Weights of a small transformer language model.
Size: 12 layers, width 320, 2 heads of 64 (1 for keys and values), MLP 576 SwiGLU, vocabulary 12239.
Architecture: RMSNorm before each block, learned positions, no biases in attention or MLP, untied embeddings.
Training: a variant of Muon for these matrices, 8404 steps.
MLP neurons of a small language model. Each row is named by its layer, matrix (down: output weights) and neuron, and shows model dimensions 48-143. Each number is 500 + 50 x the weight over its row's rms, rounded and kept within 0 to 999. Numbers have three digits each. A neuron's up and down rows have the sign that makes its largest values positive.
A block is one neuron, or neurons of one layer that tend to fire together. Before each block is what it responds to, as a language model described it from the Wikipedia text at the highest values.

Responds to: Coordinating and/comma after conjunct. The word and or a list comma right after the first item of a coordinated pair or list, as in Hopkins and Stiles or physical, social.
L9.down263:489531463502419502514562498523442556426460502498453428520589557515503561562508552478495484438599467510512506416556495477528502572571503567484577507495515401485529451544450462526357582497453466458542562527543476495466486423520612449436389487468458639520504511466459556524448447493463539594
L9.down285:481471536499442596491521506628453470491498495409588494413538483489507505533564303532524455491540412564483528542475558593541548572531513462538456437485520583562449515568508528514547502458567482601513454449458474548424543485492537528505527459547460472466524540493532536480536509468507471577
L9.down378:482515432533507552506544466531512605522487554506575524486474561505543497408543502486524544554530356386463466515468552437461451578471476580464458467498451535486652513535565515453426402553474478571539455592471427536419508524410477599562507505455510444453502471434563538527502449457506546388
L9.down551:478450508405597480435457456523420513464543474549436379473476491553489498534460507549565432524527536492533573561439465557560456513578472552478427583533491428504643441471472473416511520467476628513474456501479501457474515499475526525601555429529503449442502428549474584433474428521490471487

Responds to: Numbers inside data tables. Tokens in numeric tables and infobox data, mainly thousands-separator commas (4,134; 346,697), decimal points and parenthesised values (82.6).
L4.down390:458551433465445491463516507457497538628562511472494491495544501510504540531506459534461526568487536475512416409556486519512479473555554514611567563405482516505568565477466430538432513514472393425597519591485459494459548544497453447546530467489478475501563576488507450585505512508487525493

Responds to: Separators inside numbers. Decimal points, and sometimes commas, colons or dashes, splitting a number's digits, mostly in election, sports and climate tables, e.g. 54.1, 15,023, 11:45.
L9.down24:512507497507493373527500484554496514562501496471482414469525466487520443524492528528496424559406477441541531535548495481570541424471627600484630444482493493520592596444551457461468482573464504469505624547440533513582575467491574526527531423482482534517464384534504460542515557458515470510
L9.down169:467555513577439442514549520468600457494511507478545536492538484552490583441433496567426504531492546554478519472481522400493452499492612535584522478443568600487602510434483444526554490520516535497516479486558538568509453590474441485549538433471425538587455477486536445530458496490486484512
L9.down356:469504541529491454436550531461466592413396418510481527530484528517531505479517490452514488497561452450475603569476512511546594504507457422531443489526567475557544478502496423533420540529494535517538452440522433626526504388506462471492535591549486454441648422491478437534508346566478515522
L9.down499:472478567516487463448601421487559474507427534466458573513603501632533491464448499502412452599534468467535449513498553557491522542486528511530527469453478551547441441450456463451556454456407437518496479602473558525529539476553402547538462586507556622505491449457534513471535523497413436522

Responds to: Verb-expecting positions. Tokens right before an expected bare verb: infinitive "to" (trying to, able to, in order to) and modals or subjects in song titles (You Can, I'll).
L4.down538:487614599498409510412518444517513527553467544520525558599554511491491478481494538483489520591481440398451566465503502540502503575480563481469481528461511607562405464495422491467520526476461545561424504458545528524536537399484498507418471460452563451532544560508506541566470518559546605492

Responds to: Wikipedia table cell values. Numbers and number pieces inside Wikipedia tables, such as climate temperatures, attendance commas (18,676) and times (13:52); also words like country and Country in party and event names.
L4.down59:532618574478538480491456635510488565510423500482488456583484516500499503467558506533503380529534516540504480476567485454477463521474460473571530539441475488477465493522499503383370548441499500470423462577536513425560453453465471560552506431531562418438518545508567575414454448583484507451

Responds to: Two-digit number tokens. Two-digit number tokens in dates, years and counts, such as the day in "July 28", mid-year digits ("1'80'8"), ages and ordinals ("38th").
L3.down71:506520465513509460471518449583563458591481418515531567574533478440522502430479465400433517542465461406488548536410463500430440562497521426501418510444435448527545494458579459350450532489529497524444396447544490463614541503412390499477547481572493555471471564531452504507515512413477526591
L3.down83:537477460502471551490522454533516567473528538522528535604453462476490479385529557491489467509591573475575434538474455493532464597476549471497472501414500515453457619620470438464501516490405431479523411496461456459495526516600515396571578476483524499513461544444457525515545521431520542462
L3.down221:430524509536473436442582460504486448504500506512501474482544385529566474484503537498628518532525479571466429637506471485541562541443547499446529536459587462517486468495526459539543424542577537530418457475472553580481470564479519515461505534480482527480498454485506520454535506497477476555
L3.down492:478538528477565538511501413505508327564504506411542540507442475495454523551509547458463444541513495399568573475576485456433566532456499465464465504508521489452503564457502491480471474469394520492482431512475423443399473506572467484584435460522483466486470402441524553490587571427467594480

Responds to: Ranges and degree modifiers. En dashes joining number or name ranges (1977–1988, 7–2, Ottoman–Russian), plus adverb suffixes and degree words like -ly, highly, more, most.
L4.down347:530482588479511476408435421477460498439573519505394554539505506526503434451560520462573425424495560524536541499437453499508393463496479526481433539502475501429587429486558530589459428473490485511538487465464609542431485474479571586433511524519436530403357458483389448526468511574492529511

Responds to: Quantifiers and existential there. Number words, quantifiers and existential "there", often at sentence starts or in titles, e.g. "one", "three", "There is", "Some".
L3.down13:488493540471437544455542386509450425420504547539483625509418549490480485588494436438427493476504576428581448420436455511525536505449464446634604497439421514573443509484491437526461525521540527537506494526555622504455487541493484491562524467505538562527527508548483510421531466496512453522
L3.down48:527414498402443581487467511542487480555409480595445535481503562477577489490509492528512423504532527539468511526440489472590547517494525486593467564550498399486393492354437442518541489498531568563490523554422441488496489459564516450473463475468468429509527534499530465491620484488500539464
L3.down235:556448550496461466428470565438442507542503527504513537523466551555498453396478550406508497410471525446555464533432507534557537465467477511554548508561467519503553504504518551575521450480451438576519545459494478473507509504464571541530504421515468474414524592449475477555443529482524470566
L3.down384:521538458492535494564510467483464564497476524536534428465437494579506481544501436416452474457518457551455494498533426443474489478579453476505510603545421599441539477503506563534564589483474497554482535549411480553513464565512563440462626554543505566540483396507470416494508468476542477540

Responds to: Clause-subject pronouns. Subject pronouns or relatives (he, she, it, who, which) opening a new clause, often after a comma or "that", e.g. ", she received", "that it would".
L4.down358:543589386460435475542620533425497493515461390584478457474476482446510453541425527496472484458533471542529523504442511494471519441523478472477493532483484459382540488516494527541471472516533483444531449587480532472524488511457580471564527592431484480475550510492504439492594460468469499532

Responds to: Infinitive "to" before verb. Fires on "to" introducing an infinitive verb after verbs, adjectives or purpose phrases: decides to, wanted to, in order to, difficult to.
L9.down8:425493513500485511606463446475526492537557539522418449502525487589497513564441601478559499496473559486542479532475512438468469454571470532443538450491492490474484435460444552555533431466528509460484455457500546456420618474528497557538599491464549450524582581517534509455472536457505471448
L9.down94:486604487445467424526555460422572530496480494546489483612453479451492462484486400465505443504554550485533417581511511499475539476452555488531500570516594433599543505538497490622521574505508580472537430620548482438592585530491488560501478552455483464431562471538479544551525540504593535517
L9.down119:535514491457483438500539505511517538461404495432497412564503552481579449477415455553522524533452405454445474539554515526453592436509532424483471523461482534548458464453527556510458491422473514567582543512517604501386491445457460481553464527529504429590479457554502515451525488518568551556
L9.down343:574411595472566523508499458572555583485444596591527471503476554493449512543518431559474515406504505457550528479486477486479531500597607524513492480493455464546496507446603542544569530496489533501465506560504425500527482491517480475537547533444408565474466504444564500529505439418541512555

Responds to: Time-span nouns. Nouns naming time periods at the end of a temporal phrase, such as decade, years, day, and seasons, plus year digits after a leading 1 or 2, as in 1949 or 2020.
L4.down191:486520545455466476539544478456544467422497465602497424524495536486422463483411549548550482571439620502486484560498518477528481486465534505436548512556561463528501459565510459570460503591512509532455546597462495546498564457558530419475480522432500491418471473382572401562522462469487516584

Responds to: Plural noun endings. Plural suffixes or plural nouns closing a multi-token word, such as gener-ations, contamin-ants, dev-ices, or vehicles, units, buildings.
L3.down139:561540502427517477486409609486392522573501507505440482453443525433539527502514522454444602357535466450537535557548414492459493470502452481413458531484451467536398461551522571533494440482470501582468379469465477569526655528443582567533493591466542455437378603516484560436401552524531525476
L3.down149:514479495553422533540514490531435567522511576425562562605500524515408572575514484529465484485483559451548487533527557493431534411513586489511475530506495480535466595452472550519518522526402496438561489503521555610413567409537519457475505636510473462455552508574452489516518510556478527549
L3.down431:573545456426434559481514506511560464436480556510548562522475462466471436450435473538402479455490458474485491501602458547533570548534549580413474562469592512559467578456533508518526578483472550539592562486514568444471539550500486492515492452608510508448493507565501457434450458391513438489
L3.down554:544540450517485511458597564468454613435426479524503415465447537571547613375472507540392554566458497547450508508473535466558511418492518490539479441557467459529515638504546459550525480457418405475441544476458595416453500568512583487457430555573491471500436509514448509589515499494423492483

Responds to: Possessed personal nouns. Nouns right after a possessive such as his, her, or their in biographies: kin, home, or time words like wife, residence, rookie year.
L9.down212:476476490576522561484533443554563568480555639505519423517505517512401510471597555499508520507486427448456561481492453506429501500556581353443553438484507608434311506547564548538490533572552508542487440508410455467536484543574539481503542380470495500522608532444513491560512525525547443425
L9.down460:564554507549485595479403532486499482459531518549478541456513531547474445517549543525413454512504545540448504519595576502470477555442475373525425501513493525458440549481540538534461476494482544533499483514544425600550470561587512561465493446382444388497490565474567489528597508507466471475
L9.down487:482567487527503477488509446571570435477457459516560516510458582490558506520528596548410532504530546546337568497518461443480483429568588521429481500513541540501408533390542521453503433572605437473468512597602538431446543463445572453446464525548514439426566456511457506477501444564362522505
L9.down559:467484570471530537332521456503511535522517547524477511376401466513471485527503475493430491362572471500450499466504587603484488468450418553465553474593502432541498455500534485554453462564496542599548449486481538503508534491450490522470419533583545468633485561460603438550487534534492564472

Responds to: Mid-number digit chunks. Interior digit groups of long numbers split by commas, decimals or a leading digit in tables (46,23, 1,24, .56); also mid-word fragments like Ha-un, c-alm.
L9.down65:513482476502429451387476544499485499438420419570465528507485541516518486499505433480522568562512438457501513481480532541520588465525518470506452602493516444489565444530452393577559510562495496495537416542412521463548501438592494428577500519564536452586458532549541510472426502527629463468
L9.down81:449407549466444554444503499543500369443467551523501459610459536496468526446574492552489536507488510424530517562535492558498545510561536592424506458551440406521453466553562508490528493421559616422507484518461478542470478470477535455559515501473479472469558519447480401563578478424536541513
L9.down185:475528491506502494482491452511492531510530524544428420602539553584487477541486509445404513498472540461573536600478478412573476525407509475505593427479524564513471511465547491477462507500451488500476485514468478513435485450517434525504578553559479508479459500450488465582450496451427479523
L9.down432:555470521492554421479474550483517422530480538454363425494521519574497454534563533552569552502477599439508472457520617441515546468511513594537404499454452525426418527545563434462477540498579523561388454489561496573620436433489438614440463470451526497459525547522570460503489609471515532571

Responds to: Modal verbs before predicate. Modal and ability words like can, would, could, may, will right after a subject or "which", just before the main verb; other hits are scattered.
L3.down25:573583551523459452548524531568529525567502439594495438480515546547463594432490537471488470505463571600537522555617539530518488470458502503398544563602474478436407503458450508576480482540510568435492472596495498459582491487473496513523465489542482496467548451539553492538564566601510533517
L3.down57:460449438535454562444512518543504523435511457517474463587466518529470489495439567439460431602452471460482458548486481472469472514476443563456511595409547475463519468519516512509553620504509447486412435493509491607500548498441460474538568419591466520447420489641495471521519591560408493517
L3.down76:539466419470545563430535495522540585436433502572403546481504457485531451537479473420554394435517565570553454364577519496469454517407493491455521481506515534528546428498493443553493511607556454465533507494462424509550464572527536466570598459574505457489562471575573427568516518494504433532
L3.down471:529529504511519428506569486509529588455444470514448386510518567538513463452459590456469508477438478443566507516581539538594500539454544436514505589554540429541463488538511453518409504530558509465497468521563599591464585534456432429458489436554583522545514437533455528594551565477575582491

Responds to: Section heading closers. Closing ==/=== markers of wiki section headings, or the final word piece fused with them (==Geography==, ===Results===, ==Cast==); also tail tokens of infobox fields and table headers, such as Population (2020) and 1942–1972.
L9.down295:465549566542457624490404503330525452438506488480453554506501510442537539492494474374505505467476500511576479481451504548560401408518554470500607442391529550539425520510512461483437552496460557524453486363545423468513523442527524518521439508532507531530490489530535499501464528584543536539
L9.down299:461478408500470529479395392505456502541504560508530490553451558578491497493483523438490560453587461510579399541532547435551504485521440571362467531488418573606531483511545460509474458485396508367539442462580431534540534493517581498431501532467389481520481461504542483411523468537453521507
L9.down483:527533457521487477490505539433445558371520436590470459512507460548508492444484438494479482451479500412466554531558432501592524456476565477466541461467388472482476470469446552533520543527489506550499522479456505473483401460506440505522566464527523513454536539479387499479513527487432430582
L9.down521:591481541491489525520427494515527409518509536463547408561598547571468462564470413460476436603605502522537575508517457427453521458556493474423519492523470601534451469535425489608480499461491538526549488557539543565468483485488507540536426437584545563323511461515518507499485472385530498511

Responds to: Wiki section heading markers. The == or === markup that opens or closes Wikipedia section headings after a blank line, e.g. ==Legacy==, ===Synthesis===, ==Release==, plus some list-item starts.
L4.down450:475544465568557568459471470533505507422565550515555549457483477459518537540530533538512587509504452487491437494449513544450498525432549543506413445558546569557569514542554497444440550509460394487578484473455585506487586535524434491477481566529474492542528466494539533454441494484470446475

Responds to: Wiki section heading markers. Closing or whole wikitext heading markers such as ==, ===, == History ==, usually after a blank line and before a newline.
L3.down37:519602482491471538512523465516465504420558514572552460528485504458529554627554509465555554545448471401433601564550523553517533612469520488550438518553549554520468543519628528525504471515537472391431484449408484500526563471440490489591545496515670508354515472526529460554461449539515531429
L3.down286:540519547527549494522525519393530509499499451480436497455507351487491545446495541472471495461496517507490504585523499499504507517529465495504509495519563463542483491471465403539535471463510520526468471514396462542543423552441423515369549592537532460572519562538450502506593549541460531411
L3.down464:495536480502491448433496583492498513448471531553539387535553500525461489499585477559501427433390550459495473417521588555455461564510506456459480554485578521413440429449515526439550545509486419515532584489548437480491514487487523476507546568481515579467549496472478492490432429530501523513
L3.down499:547438545529500473518527518491419580441526415588503481511568533501576499464439441601524583440475507445488457483507442531534463534543460452487476529484525467468454408544544501521562413490628481603524547514497426505569439504517465434526434532531581509533576546439413460473610491503530530529

Responds to: Clause-opening phrase completion. Second token of a phrase or split word that opens a sentence or clause, often time or discourse connectives: S-oon, One day, In all, As such.
L9.down138:526435541449573435496519557498495577505502479536517458463497512492541488515503411461574481452498499599527474487448534472467488553467479538494541538439458479515377528565441423489470494469569527469539612500513448552521540514525619513496517438436499532466484441500514540526538473554482434541
L9.down307:482521484506443429473485515497494501516552510664407531515446512503480544543416489560469488545461497512442500480478485466410534474483471422502507538484494523439515500540553471557588464419535490478462440523565511475569476553537503638430522453443508462515495517523492464465554520480507515429
L9.down347:545510466430513551552514507465536494498473524504491528540534411506512509512506500515571571552497428470491580503610541461524506540477403478490563458527522521496476567518480524559413520581602495488437464530546539593447649478531495448554449463540512503465521527546491440476455515530525451608
L9.down491:532550485534545652528458421473437558405524439412552541548448509535531514559457485438502520521491463540517590487542493522486493488521495521478512509447489542553492515531554494457524409452510454472514547487524492571368481488457515541397501497502349517484471634458507515391473540558498554501

Responds to: Ambiguous word-initial fragments. Word-initial pieces that resemble function words, usually right after "the", such as in(effectiveness), in(stitute), as(piring), on(going), plus real "in", "or", and "-ly".
L9.down133:471405473458506472569561567532446510505594559448456503452537455360550464467523418507474479527402575535525537511478465497457538504484466499585552479480423515501484506508508509500520572414431532560588561535467540425493540522626615416541507522498530458487473578576547549517463531533494517520
L9.down231:574569514501428478443501527487565452512476388524415520484551527503472454513441429532444487501457524484479524467560550411469547354483490381489481558508472462461611536537514514503477471524519536508543526538574475437543482474504467525544411429497526562453531484462574490548548535474557403495
L9.down353:463492454458537474519442540459452555545518523558479474425606523567419529511453452424522501423566438480472489484563417432489501532542506500458487490455480495504507479580420547651445538472511559471523456588482646460539455422547470484447497582480511449568575505463475544470512556550561483522
L9.down575:532508509479516467558456507482553520512481507537469492492467463395469493539499464463493377377523543483419459531442512591524435526465382599470480455535519501560583437474495490496484470524503532449436513508475433629512511476532497502513509448453491616495565404490628560472477442470540588470

Responds to: Coordinating conjunction after first conjunct. Fires on and, or, but, & joining two parallel items, strongest when they follow a closing quote, as in "structural" and "contingent", develop-ing and, Devils and.
L4.down227:417419447553456474566455487458528501443530523552562627450485489492558511522552538452550475544488568530445473433475546490456513535483496491533442484518511532505504454507541501395511421541479530390544512352596503549470496564477611567460368459468605453486468445498569505510530610461516517464